Weights of a small transformer language model: 153M tokens.
MLP neurons of a small language model. Each row is named by its layer, matrix (gate and up: input weights) and neuron, and shows model dimensions 16-111. Each number is 500 + 25 x the weight over its row's rms, rounded and kept within 0 to 999. Numbers have three digits each. A neuron's up and down rows have the sign that makes its largest values positive.
After each neuron's rows, "fires after" lists the tokens most often just before its 100 highest values on Wikipedia text that the model never trained on; "fires on" lists the tokens most often at its 100 highest values on Wikipedia text that the model never trained on.

L5.gate257:508544475474497490500482532507479503516502500481480500519485496513460537489529524516534473489516515471494477503450518536524536481495483501493523522505527489528547526522494510515507508454492477487510514521520493485483505561443472499534508509475554461504487555527504483522455516527500527470
L5.up257:519522492507495493495514473498498483492519516502494503523483472513519486493510491530448500511468518466516527524494512478498450488508449476530497465531464480523463468483452468470527547502487495469493467577501543528525513493481498464487530473539514525499523492478472495478508542510481504499
fires after: "M", "m", "comm", "Comm", "based "
fires on: "on ", "unic", "an ", "ordin", "m", "| "

L2.gate387:517530489484478423489519448489480485480496465490481528518514509520488510531491476486483453484466502487478509488505543544498514473513560519490477478472538539532481493511522496483520497501516487461509496488508520475500480479477472482473516553500512449491486499501484491447491494504492504523
L2.up387:524533501496507455434499502500459510499467473497503498540554517485510477519493514503466443455480528516495499463520555536537510479496530541487465462470516520523479485496526493515531503495519509475525501504510537499506460478488471485507544522511522457496477466503497498474500469486482495514
fires after: "==", "==="
fires on: "\n", "). "

L5.gate148:530500428520527485514509499507492524504507480484502503494481549479482478519523514487498489484531497503461461482495496523507487472513493511481511518464512525497484484496518433560536503507418500523546508470514534468452483477539489529506487483453517513487502509500484516556480512505493513524
L5.up148:494507526507499498502490483501454550478497504489482497525483490537475505484563483556475494496489439474494510479491516479475487527507532467520477502493510448534545453508472488469484484481527474487486528545499429502535493495493481534532496511525514512491498514488474500534463513505499525507
fires after: "C", "ir", "c", "ly", "cor", "Cor"
fires on: "r", "ul", "c", "iv", "ri"

L3.gate165:482531488474497498499497523491488509526514520525502471524474521500490521482544480512495467472514530472488470507444470536454505507470514455523495495517531515511496514498482470487506473484498539505500484473505501495496472493489543460477504509511506444522486511468476537518539483511489491459
L3.up165:472526544467521491552452527535511522501524438558515486479523509494495525498522422489490512496485506507505477525486490478500544492508460475506442478541517546485505465524451470510486530517526522518524483506488455482523512503505512479504505515515503467512488491519498480530516502489517526469
fires after: ". ", "==", "\n", "\n\n", "== "
fires on: "Th", "Wh", "Histor", "Fr", "Rep", "Ear"

L5.gate123:520533495496487473510526532504528492485567506497522501533491528455476505491505476556499490493468513545512503492522471486456469513471534464534477522477459504542497512475504465475496475482487549509486509519530507487499512483503450453486498496520461505519493485523460509492509544464503469522
L5.up123:489512525465515470530493508504512504508467469506532468513469522488488504490485459489489452527508470465519508485514482479459517501490527454474504492453498502522497530529504473493497436490511487490553520496523491495517476474506472505524511523517461468497553519503485467486459542489448500503
fires after: "y", "f", "H", "hy", "ers"
fires on: "p", "arm", "pos", "d", "aw"

L3.gate386:519482487475526511513499540515489473492472490495514513479474506475520528519494519509551501473476474519452499547437520519489535452482497527499499490468501556497519516506480481498530507483488507487492477519507537477479515508500544509502474485494519457459503493459530495568476509498498542516
L3.up386:500497512476507559514468522506478496494479473518492514489471536530543516467500509502532529465492497541484490526492488547516495490481538535520461529486516508543496532473481489519479481486497507409480477540488509523519504502537530485487487454507501469486517530501536533457502490505512522489
fires after: "\n", "=="
fires on: "| ", "- ", "ew ", "Ear"

L8.gate184:479503474472494469526509490487518490523489507494499564492501555484557516480511473495511478482497490512499516515488523476506498523489516521467521471536448506513528468523516481508506499523534505459472533497480504501504498512484486503490498513529497441469510484511518509509531522532484538549
L8.up184:491494467507455479511512484511487494496474505530510521470550505528527492509469487496500500502507464498465532500509473540499480453499485543508450493475513488475563481522530479507492513468513471479508508496519502495445487504526426520491482507514520486456479506498507525494506541512465521531
fires after: ".", "|", "s"
fires on: "\n\n", ". ", "\n"

L8.gate108:503508477468502484495551507483542500557526492449498491502516475509523529470493480472505483497475503490512475489511551495499509526500527563557465524514494530523510538502475461470469508526501537520506484479461485489526512506550482501540496474470507468494488537453496505492476455482474545481
L8.up108:482478482466540531482509526494532524512466507491485505459510483497473500509486488522532470451480512504519474538525491463530498522499497469480511487462549524472501542460530491458534510498493546503510489505540525522513480506469459471549508483575508511541508472493494504490477484502489515490
fires after: "mus", " ", "p", "sc", "vid", "Mus"
fires on: "e", "ic", "|", "ian", "i", "di"

L3.gate264:504492545506502507538475495487474523474509512523480462514524469542506454501483492514502481483490522484505489540500467536489526475489481492517513517494512513540524530489510443557475425506510512481524477507495494514557506494508555509487508503526540518519495491545471478518506520542526487474
L3.up264:472505466489494470483470470510474491536468481485465507493565512517480495508495516566442523501520490505457478512482503501510505491538507513513477510484490491519481526498524519481495442519520520463476449493487514452468477526485536512528524480520485516490434468514482460472502489534508505510
fires after: "\n", "in", "==", "In"
fires on: "- ", "made ", "f", "o", "ca", "\n"

L4.gate638:465493482470508530505536499515528539493524509481464500477518503522479503498527501508423547511507447481483515499510497492468491481518512537539530508522513535483514520481501450511456530526492499516460544508496482498531496546466488456473486510514484514506453528512513506487484509509512511492
L4.up638:510480455485489495484532523482507452465499446545483549469512488521525511472495542547481509492491520494518486502511444503495528521497528568463517523501525500463498484477485503539500488512512492490519514491501525530481524561531516486518474498491535491527506544530501477487480485487490504494
fires after: "iti", "sy", "fir", "it", "buil", "si"
fires on: "z", "n", "st", "d "

L9.gate505:509504484496527548513535548519521525485492453483515529477518531481487474481520482520465496497514465531482495528485498514421476505547440506529507548501482475477480471513524464505516531519492452490456487505502519503485505544520515480503477504467511483535455515508488459520460479545498542515
L9.up505:488461441488501522528513495518518504497504490499483520471505470486507556505544486465491512496526512488510522495470500468491533489510480526527496530482515520427505494515539521491533556495468476476508482475485472471462494443507507465530480548510518512467506485533478507476511495514464464489
fires after: "in", "al", "Al", "ir", "i"
fires on: "d", "m", "k", "cl", "fr", "j"

L4.gate232:511511525535511499488511526511505561478439505561476503543504521462530459497471473510523471498543473505505478511494458498518494437491467519466466500506523502527510517501461480517519469554494501511521496515465498473506522514445517505527478500483502470461487456489470481551525488481491517524
L4.up232:479536530565500482508506464502545502507486478521499473507480500517548483530493497498512524513523499503471521503510482450487474459536476480506449440526499504555528516508475489552511491512448512485481482488493515481551486563508466517502478496449491460478473459484478480521538515498476478509
fires after: "\n", "\n\n"
fires on: "- ", "; ", "("

L8.gate104:489505482520454500473508502475499475475511477520498519499482510480528458521538488476488433480540535508525500525470535528510490506466483547494506512529491540525528501481472476456552503483485473478535503469522496502493467522491490505515496518499450473470490556479531496534506503505514548521
L8.up104:492536481502466503516536501524509533535492522504485498506474475490489477489506515502495502453551501511486487514528519478480554480462478578505492484476532490486530476506475471474511475483513492519519535505505488484496466526481435476508509495501516494487451480514498492556513481499505499517
fires after: ".", "|", "was ", "Tr", "de", "mat"
fires on: "\n\n", ". ", "\n", "born ", "ack "

L4.gate497:510482528525538499498519499453494484518517496456505482520522522494510480516472513481459465501499516487474494470510467537539496518486511519501456536542523550455480486515531476496531473493489498486548506520507448488537515513476534458507536507518480514515532513521475494482514522462535480533
L4.up497:530491545453484466520525508449492501484506504493461517512527482503469488554455528486482483474474529502465540523482503506545504534507511504524527506528537499501491507466531494450513528499531490471528523479535492519526473526475455508507544525479516521483479513492518528467465555475529482495
fires after: "==", "===", ".", "eded ", "s"
fires on: "\n\n", "by", "announ", "urr", "\n"

L3.gate58:478506469496509507537518481557501519492481510514487446548518489428520490486515496526474499497522470469490540499469459493479546488521510470501491477474470462497489496489480433495497512546483530537508481509454479484509464482498511478505485518503459500495539514464486489543477463476495514505
L3.up58:518500472458507523480528486533558531497501518504497493524519532499492509448496502508455504497525469482492549518510467502475546524539529464522430464491513513433495471494496449487494548468527480519523519493537476488495505501518479502507477503473475474548474488512506498501486446463479490531
fires after: "St", "M", "3", "J", "G", "K"
fires on: "r", "t", "n"

L4.gate441:464523505480482517512533470471544524489506443539488507469518496498462490490525457553511503482534492461533504528495469456470548505470489484495511498496506443506527476472565487501515489532479489513494466459498494494512488508519500474510512552486509484498497502439534468496503503496494475475
L4.up441:478489524460466480478461517498500481483489492460471472540511499470471475516492499489498488497476489525477484511503510514481485511480518502513463489490498560517518456475486501481496524467486499472524506464486466502507503455474545504498496512506476533463537506480496559489523568496571497475
fires after: "G", "A", "N", "ind", "R", "E"
fires on: "P", "CA", "nec", "ep", "ap"

L2.gate195:512485546493504495511458551509514557504453497505486479500538474484462461441506519480452521501487541508497513488509472486534489464467493504526504511524509502482550525531518527510499489499480484483476500511523480485505547502435504531505532474496479473544493484491483504463500526505452506506
L2.up195:524493478480509506524518533505500527474497519506504518474519491497482488517479547508489534509483522498515523516502488510529511514483528512515484475517524463496497515399508508526558540452483485505473523479528486496500550451525531497540485504468496481536530466489501540499518488507507509463
fires after: "\n", "| ", ", "
fires on: "- ", "Californ", "cri", "High "

L4.gate322:512492517477478484499489481485470502505513507490518475466523479493493480470476492562485481504503484519500520515492508473501499551466495465453504501542460524497483484506555522515494503480499505525493488546494500518517509473506485506453540505476476475533505466451436490429518516483452489488
L4.up322:460499496473497512464491447493482498510529506551524489489538529527512500457495460534523499506541474514474505501489535454489501531500473493468519496537492527477472515466510478560493469499491518500508485533507494518492523467497503506475505519509518477486505476493480525436507527509510444470
fires after: "\n", "P", "T", "M", "D", "pre"
fires on: "- ", "os", "men", "ra", "own", "riv"

L8.gate239:453480474534520462507487493497503496471514515516530472515507495480465508506503496484508552472487571507482490541511493486516502544483520480543506496520492519560474517513525468565549515543515505514502515540476481447450501541523499490504499519470505512469496515475525474495485463488512475497
L8.up239:544472526532489480505558518509461525529506515550495466484475463484489473520481518456523470450496507465510518455510527516466531477494493497500474482558499480500475488524533456539518476538505505516511515522502458485521458514483479491522494509479508488449483532532489476495511469490510517482
fires after: "201", "Yor", "orig", "Fl", "Tur", "num"
fires on: "or", "k", "in", "er", "ob", "6 "

L5.gate224:509509510476494523529508502514478543457514492500527507517486541482473500544532523511534492492519506494537493564523463477473516498465479496521480511512493454448524438509525516505505476465533481524522503550565475500521473460522487494495530513468462504444497502479479501506497509469498491508
L5.up224:500490478471539515478492505458494534473502552469475478474496498513498518492520440491511486497488479494510522544514476495530518496482502542493502534493479503538477509515453455497514534517530499533477531448503466523486488491480462501530500504512461502508516523449460473524510448507471515514
fires after: "A", "Mar", "Ed", "F", "C"
fires on: "w", "us", "ine ", "k", "li"

L5.gate95:511488516514456505518475478504507494465501507509506471510515534535465446459508492496518504477535476504462488515482511500497464510500514515500491533487509533483494485489546479516462499492528482478509515462505494500527492500483476546464515477439536502555482467495560511515558534478477490484
L5.up95:530509488455506485481474490499526482523509483519469429509494504552451489485477514465475556514507503516512541495493502485519512514524529496509511515482534517513495518516488477519463502485526445497541532462460495463536497441531510502519484486489516506513494438526516471523490532531516526492
fires after: "\n", "v", "g", "A", "res", "| "
fires on: "ent", "- ", "″", "y", "er", "ir"

L5.gate200:558527491515454554518501507504530488496450518519504558478473493478525497507542498497481515520501461516501546500509484489496513438460486494531506500496496516519510460519522511451500485495442469482476504506547498499506463498502489481498464541497483482483536508535501482524499468508469570518
L5.up200:511491469498506501468500491511508480550511510475466532508512522506512483517555498497536492487502475513471546531511511461515502474484494489501501528503491494522530481535495480442509484499496489487525532512521490502501454491497453500519496537456478503531542530501507504472527476474499579535
fires after: "|", ".", ";", ")"
fires on: "\n", "\n\n"

L5.gate171:492450502522504517514475516514497480528452538484505512488485488522484570532533484517452502502510488531464498498542506499508495509444509495527486451502512495531524512570535513472497506545489501505483482504511467486520456501455479496544491541525470501468546508496516501509494508499533530522
L5.up171:460485483516513538477491498503518530516483543543484517499481486526492514508532488536456504463465506513507480511504513494519512488467548509490531492553488550541529494522504499472480497531473511484509506453493518533512540497480498493543519479528475454500488519503497485478509490498495513515
fires after: "f", "″", "v", "dec", "qu", "av"
fires on: "ip", "id", "oc", "ail", "N ", "ea"

L2.gate557:484528480471511518479545485500494486488512546478516508506494511526488516523491541481478459489532526493503492514534495546559472498497505524491485487523522496489534517434493506520473517474482497479486469472503455520513505564527568464496496510473521553500556520525508526527474504494516501503
L2.up557:486497512469538521471475463490473510471457508508486473498531491487500471518515519521479525517470512507541470499527504521485488520437426483524511505509518476495532472508521476505528504516516518478500444493492538501516503468459550542478526545519477505501519510474428497510490512503500468478
fires after: "\n\n", "\n", "S", "m", "s"
fires on: "= ", "ax", "- ", "ther"

L4.gate471:496493469476486512532487479492510508513461540570491450504524514502489498523483481502517482538492491491514529479468510529474512472496479497506455520527465478530461529530481494515485497511516534490519477449503505480550499490456500497446477500510486496479467521531498531528514494518533498494
L4.up471:517477490494471502535517441508509544486526534542491459492493520490580469485513489492535510570513474521488522520519513477520495479485515488488466442507498512556489470520479505526489478519516516524555511479496477479503518487488482469467466512515474497499474483511505471568530471509554511482
fires after: "\n\n"
fires on: "== ", "=="

L4.gate246:515500548502551511509534463517493486508498507502466480497563481518502510543491513445439536483493494508517502477517495492497484482529523465547436527500531496550505509527507546498482514511498492457498487499496551486545520475463499508475469485506482471525462549486475510497479520553458460484
L4.up246:459504495506541525494469521488470516481461486519486494466535535507526525522517467499475482498517479529476520490497479463497498451518478474535519504475482441533476518517491517506498418513518458519533493511515516472517513498554533476458494489508484489485477474511501491510482500526447503556
fires after: "\n", "is ", "differ", "vari", "an"
fires on: "- ", "a ", "ent ", "ous ", "other "

L4.gate242:493507549478505480492502503526554497487482487507462450510508490519488467493477530481483482553487536509488521485503502468477525481511469490523504522494481481501532502477520498441507535507480535464509526512448560514526466485472493518485553482543467527507482540510520530489501472527509510544
L4.up242:501524461489517533464470470538534478501478428483441478524506497528498518465509505493497478576503518494502527466502472479482504498532448477527495499486489496489486479516512495528487538545517501459483495516490473499522506538529504525509525521501473499563508529549495522533513534518505488482
fires after: "con", "Con", "An", "in", "Ab", "m"
fires on: "n", "c", "d", "rel", "j", "fr"

L2.gate530:496479523460564551499515467472500481522502470478490464462582464505472486502496505512440482503489494521517475530495489482511512503495455487536440496464484499468504517486551515531477506529471521485482441469517494493557509529520548501515516514532512499510474430504511468488504507533463487493
L2.up530:469462506480569527503545442482492512491500466490524444477564503512513475489511484494451453474497533509507463501508458500534487502535473487532444477443476477504491513469526499522479497503483521500488452468514512508538511522506566490507512509544497504478493480497495484484485502522453475525
fires after: "\n", "==", ":"
fires on: "\n", "- "

L4.gate26:493537519552478531520536454466558493495489489518500523524530529508491509494463496510503550509540545462528508473516507483464455509519535499474525509492460490508477523512538474470502485487461447518480490515517480498512483523487530515497526483470488494457492475497500519496471486491510514513
L4.up26:515488514488516531560468482464498500483540519479464484475497506489494516469515473487492493500521523513525520544491484571497491520529490482506505473520494531463515469499472462485501484498500548480515472488498490505507545479486501497494509511498505510511542551508485553482503517506520458509
fires after: "t", "str", "Histor", "int", "det", "Is"
fires on: "em", "a", "y", "ro", "ol", "m"

L12.gate537:470503485510489484513528466484520465506470482477533510526478454483505519512569555497492542504544498483509515523531552459483509505533548490503463506494517514445509505524529475474481527481506522509506488485523490521529508487466469500463490478487513512495473542496517507495546501499460528477
L12.up537:516549548496501525497493544525532483437502474460517486494446502476520530465495538476495503510489500522517545544508529510516459511529522502525505503523522536519533508506519467477517490513453500524494486511503516510485484523488474510528477500463501499548564482502486531492479504498532509524
fires after: "| ", "- ", "and ", ": ", ", "
fires on: "J", "S", "T", "St", "R", "D"

L8.gate494:532508516501532464484501551507490477517459480485474470524541510481516522505482484504508474478504488520491463441513518522469455449463493512529550507533526490469501536556546466532515496500496507511495476516543487454536534459503478479475501497522531508500475484519541527455501528500490508527
L8.up494:522501496517498461469492532538463476466478479493511479513547506447486479505488474506500492532479463503501500494512502525460473442435467499495487529556538453494470508518499500537493489472510485491462481490567476460539517473523503524485486525538505509493506486521523540454486448513461518522
fires after: "=", "the ", "is ", "==", "of ", ", "
fires on: "\n\n", "sub", "a ", "O", "\n", "thern "

L8.gate278:532534484499475520521511472573514464528487543476506536477528510482511522523462520492501458493466478546424520505532499495531487500505485463491444443497500529479508472505499479454482478484518473481475481502497497524514483484511470461514471522498464512515517483529495506512505490501516532549
L8.up278:478502499469497515506517474480501471533497517486487519502495487494545471481503475451498477468477449504438528506522488513503531508496493550500499472481473495497518475511479503521531495501485478470497536509494535535483496506506452455508489508550507467481561517506534456499494516495525571519
fires after: ".", "|"
fires on: "\n\n", "\n"

L4.gate239:508512506559538511516482440480519515485524480497458534465497491509501474514530536503530496506487546499524505526495512441482521514524470537513485522498505524483525451523488503474468538484466500502489492488501477440504516498492487470500466492465516556540514508539470463509506476533493516477
L4.up239:487531535519531478515495494496490477456520482494473481475487498513475515528552500498540518478502510481493470490503496444490506535467494517472471534491557512537518493459532486481494539544505523506497512513527464460489497521476521514511480492491504466528520518510466474489464478547508464488
fires after: "es", "In", "Ad", "ad"
fires on: "v", "tiv", "c", "om"

L12.gate37:497502498545487506504534562487525484488490479479508533501500506457483540471490472444528488543523447521519497520519556482499472482474552484477520497496509474536499496475518526466516514518506552505438508464487459510516503517500496501528487505477509511511477491485531514513516544482479543473
L12.up37:470494493509487479506532427482533470464521502528515492501462506515504502488448500492512536485489465461494508520470507487531456517543493533487525472523525512444493487462514499483560508522506483547460473511469478507494502502460500532490484494483526505507481539494486512531527445483486513549
fires after: "| ", ", ", "the ", "of ", "and ", "in "
fires on: "T"

L4.gate291:509513510475535510473500459518503508480491519463473535525497492487481502500540544540594513459498502507521524497516457503483489479502492489489486508502532487534489491481443534469538513518471501525472474504483527488529500481506465503505509520476494545509495464558493508489494485500514500508
L4.up291:523426550488531472469498515521525487428464506494494518515466494463491485473488537493487527486499563510500473499498522460511495527450486462462512471513538543516508551487485511484539504499514520452530480482477491523512454463495488481518491526502508541497524476506514530500463521502453532481
fires after: "Ad", "In", "re", "Ind", "the "
fires on: "v", "inv", "adv", "inform", "t", "on"

L2.gate7:505482470507497481472486469442507463496492516461546514497504485489510463522485476522492473483508532514476474499535531515524543514527495509477467477525502544505497468511525541487560512521553442462478539523505505517487440545507481493503502502502489470475474489526499482517462530486494509505
L2.up7:481520476483488469498475468464527463501507515476533513474503478518509486545480468515493471481529529505479532507538550534497522527469513510503479495513513538467519441482524522492526503493532436491499551515468496496476463536521484501475488508499495487486473512496486458513481514514486512493
fires after: ".", ".\"", "==", "'", "\"."
fires on: "\n\n", "\n"

L2.gate36:520485455498496480511560519526549510515492504524481495487492519491548484476480517487548485476488473518500522471545485481544520437482477518505480489497517526517520470532476510499467459508502471531472503485484453468524493535470456462501489541459450498461526491533498499506519475538532511477
L2.up36:535498446498493482509485506511503500478499489501504486482479549476505479503531480488563488508498485502492542491519493463536533511529457497494462494492501475511488486531462487504463502492483492572507482423475509500508515517494480484497416517462486518467560491496492451515535471494502509480
fires after: "|", "\n\n", ";", "es", ")"
fires on: "\n", "=="

L8.gate168:502529494478492517511515526536484528518483531527468532463488525493518507498510511479492486496473469494449496497501492514529494511465478496488504477522499488504510460512513463450440500476506508481487483479519493520439523455516483466536508550511487493499524525495490498540479519520496535521
L8.up168:509509461476509488535512461508498453536487509505509520550497533508533500492482507449501480492513489520464523532509473517506522475493489544517508485518444512511551487532487521477480505467475491445490537524530516516520484532501475527512477483518504465493531543503501555487507506491492532530
fires after: ".", "|", ")", "s"
fires on: ". ", "\n\n", "\n"

L2.gate635:492530468452483531457488478484490501520513516470532529517512535514528497514499524521475482486558521527493546503537517548551511489512489488519503495500487472524501483491475504473473476480520466519517482480514469470506492523533558498507461541475529476503493517509525500485463522517481496492
L2.up635:483493508476505461489496493465495493469488521498538471484535486544525488443522494504478499462482518515480499512480485528486484517486542512500484503477512497503488516526473461521534499454493498514521547505509492507502513551516550518510492520464503455515478508512518492508502562504516498505
fires after: "==", ".", "ce", "rec", "==="
fires on: "\n", "eded ", "\n\n"

L2.gate566:457514488515541501477456486492481506481500493480480506465482518510514478538492487490477504475466540511473482502500481476511509463475464473527469485474491506539539498511514493478516520485508474480507504485523503469459478551467522477509514464500493504474476522501471495535475545447494497507
L2.up566:459531507514516450490479489493483490469464529464462534488477514486489519542493475490501501490495560525482512495552457482522488480504502464499500457487488504541533453535477506466502537454485470467482489504505508497478459567442494470485504499483499495521464478479465526511488543489500516521
fires after: "=="
fires on: "\n", "name"

L2.gate251:509495459518486504480489521495503502518459487508514451508494503477461492476494474528509501468460467498510477499468535521487510486494481516510484504465482508482513478497510495503480511518493460483527500508492527511515461518484506504496487484521544481512484499447543494493490453479517510474
L2.up251:504515509492480522504511524463514488481552505471505511517493505530509518443470549506498496473544487507494444514504544501571504523521494486519467514505481511509500487433509479454533459478518497454503467486499495507522505523475521497494539472491473465505470577517526486497483530528489485469
fires after: "\n", "is ", "Loc", "also ", ", "
fires on: "- ", "known ", "ron", "population ", "ation "

L8.gate468:495482482522522518544513504492467452492492483483457500531529510518538545499491475471477493498474439530483467480500473494519482491501483523506497493510500559488515507498544520501514477453474502492496511493567513495539521475526492487511519523487545508504489499483497539471557487521531501520
L8.up468:509526521510497447526526465539487532466467531526548526493520528531534515520526469455470490437532504490517524478487515451463468466463452487483483503518484484496523491469542501495473467485485468452504479510506524471505500530541482463508468507495491479492495481516500486466543484507507491515
fires after: "=", "==", "===", "|"
fires on: "\n\n", "\n"

L3.gate456:505520493541466528507478539476508514466503500482510487509520482515468484477488479494457539508503509490500522527452520552471461513485494522499562518494515525484500484498456478482477467467419485482529507520501498461512496507499461504515502455516515524506543502535525512520461509487483500489
L3.up456:517507526438468500516497511482465516515489504462510471473479467478503497529503515494487491496509476521469468533493490528520577462531474521468520500541464529440517513477485541537500466511507492529464495500468511550488502523514500526495521504504535490524526549455495490467519496510525509479
fires after: "con", "elec", "oc", "ash", "Con", "a"
fires on: "tr", "fr", "sc", "ool", "col", "c"

L2.gate88:496497475491476496483485467471501463515503499502478527499544503486540496491516525504485460486478521530485517481476521476548500474508494490473475479474536542502524481503494503469551471489499529486519511499564523476512512512540488492542474557510537467501521480513497518486502514492506487503
L2.up88:524498481491452522518506497501496466503496520483517511512551524495534491496535541510505477484504501538485516500491548508534499462488479492480469495473479535474532487479485508466540464499455509479526512494558509494511521497567501489518485536476526505497520484500509510489527500490513527503
fires after: "==", ".", "==="
fires on: "\n\n", "\n"

L3.gate300:449526475488526543498462526533478496484469536506508493461542501493538501539507471507507489489495537472540505468499516506480512450499521476518510482514475518541478545518468501471453515514522528475521447479499490489515458455491513497507549490511491491505484487516485496523440486495531487447
L3.up300:430494509484528495482515499512473484522502491498552504490508503532522531539530513485502447532516476520534519488518435461462475499513526473473515470526476435526493491527486501497460478501488483541525452502523506520505462468469486495514497480484464448487527493479501497506465483499515469469
fires after: "\n\n", "| ", "; ", "- ", ";"
fires on: "== ", "==", "Best ", "First ", "first ", "\n"

L2.gate446:512508474508543473475485507470513493460435475504501509495512502483539477549478462512499468481485522505518500462523535476471519459476450544494448489481536500500530483532488499503547490462543497501509533509508505502457476498481451485514501495495486455512487464489463493488487476518501529546
L2.up446:521498475490531472484470501450505476482461477498498525512524513497538495519490441487496477488485530522492495453517528502526518469478481520491455496483544551530536496550497488483505485464531516502513565516497496480455452487489449482497501502482474480510478504493485525491488488541484521543
fires after: "==", "==="
fires on: "\n"

L2.gate202:542474480506530520542502500524508499479478537511469506477489504486527508519529484498522474492460491493471512548523478467516495505509481512481488484495533525433481503509496527493490474498523529548480528479527474501516530479482486451462493504511476490507527469478489537481485451532541525512
L2.up202:539500504472523485552544518504523539518507559495479478445477503482541507506548499521477464479480514494491527521530473486525514520515490544497488527484508510459514501518490490499504498509522513525510491522493492508519526498509481492483491498497448487508515495493520503534507473479511553511
fires after: "|", "| ", "O", "y "
fires on: "\n\n", "ES", "Grou", "Time ", "US "

L2.gate444:488471441498497488486490452462471531492502497515468510458483496500496530515519472502545464476505550501515472506523488494513503506479487478474481468521535548521555482537506471494493502450499520488548534507496497488524447477506511491473496506505462486494491490494490497490485541552511487520
L2.up444:515470436517509495482491475453441546483491500513509537454470500508500509509510471491515460483502561492504484491519497496480498505504455525494477490509491551537562488524506483476513495482506514483528500511513491484511510493482496485507502520494475503507515479503488504505466524532535528508
fires after: "==", "==="
fires on: "\n"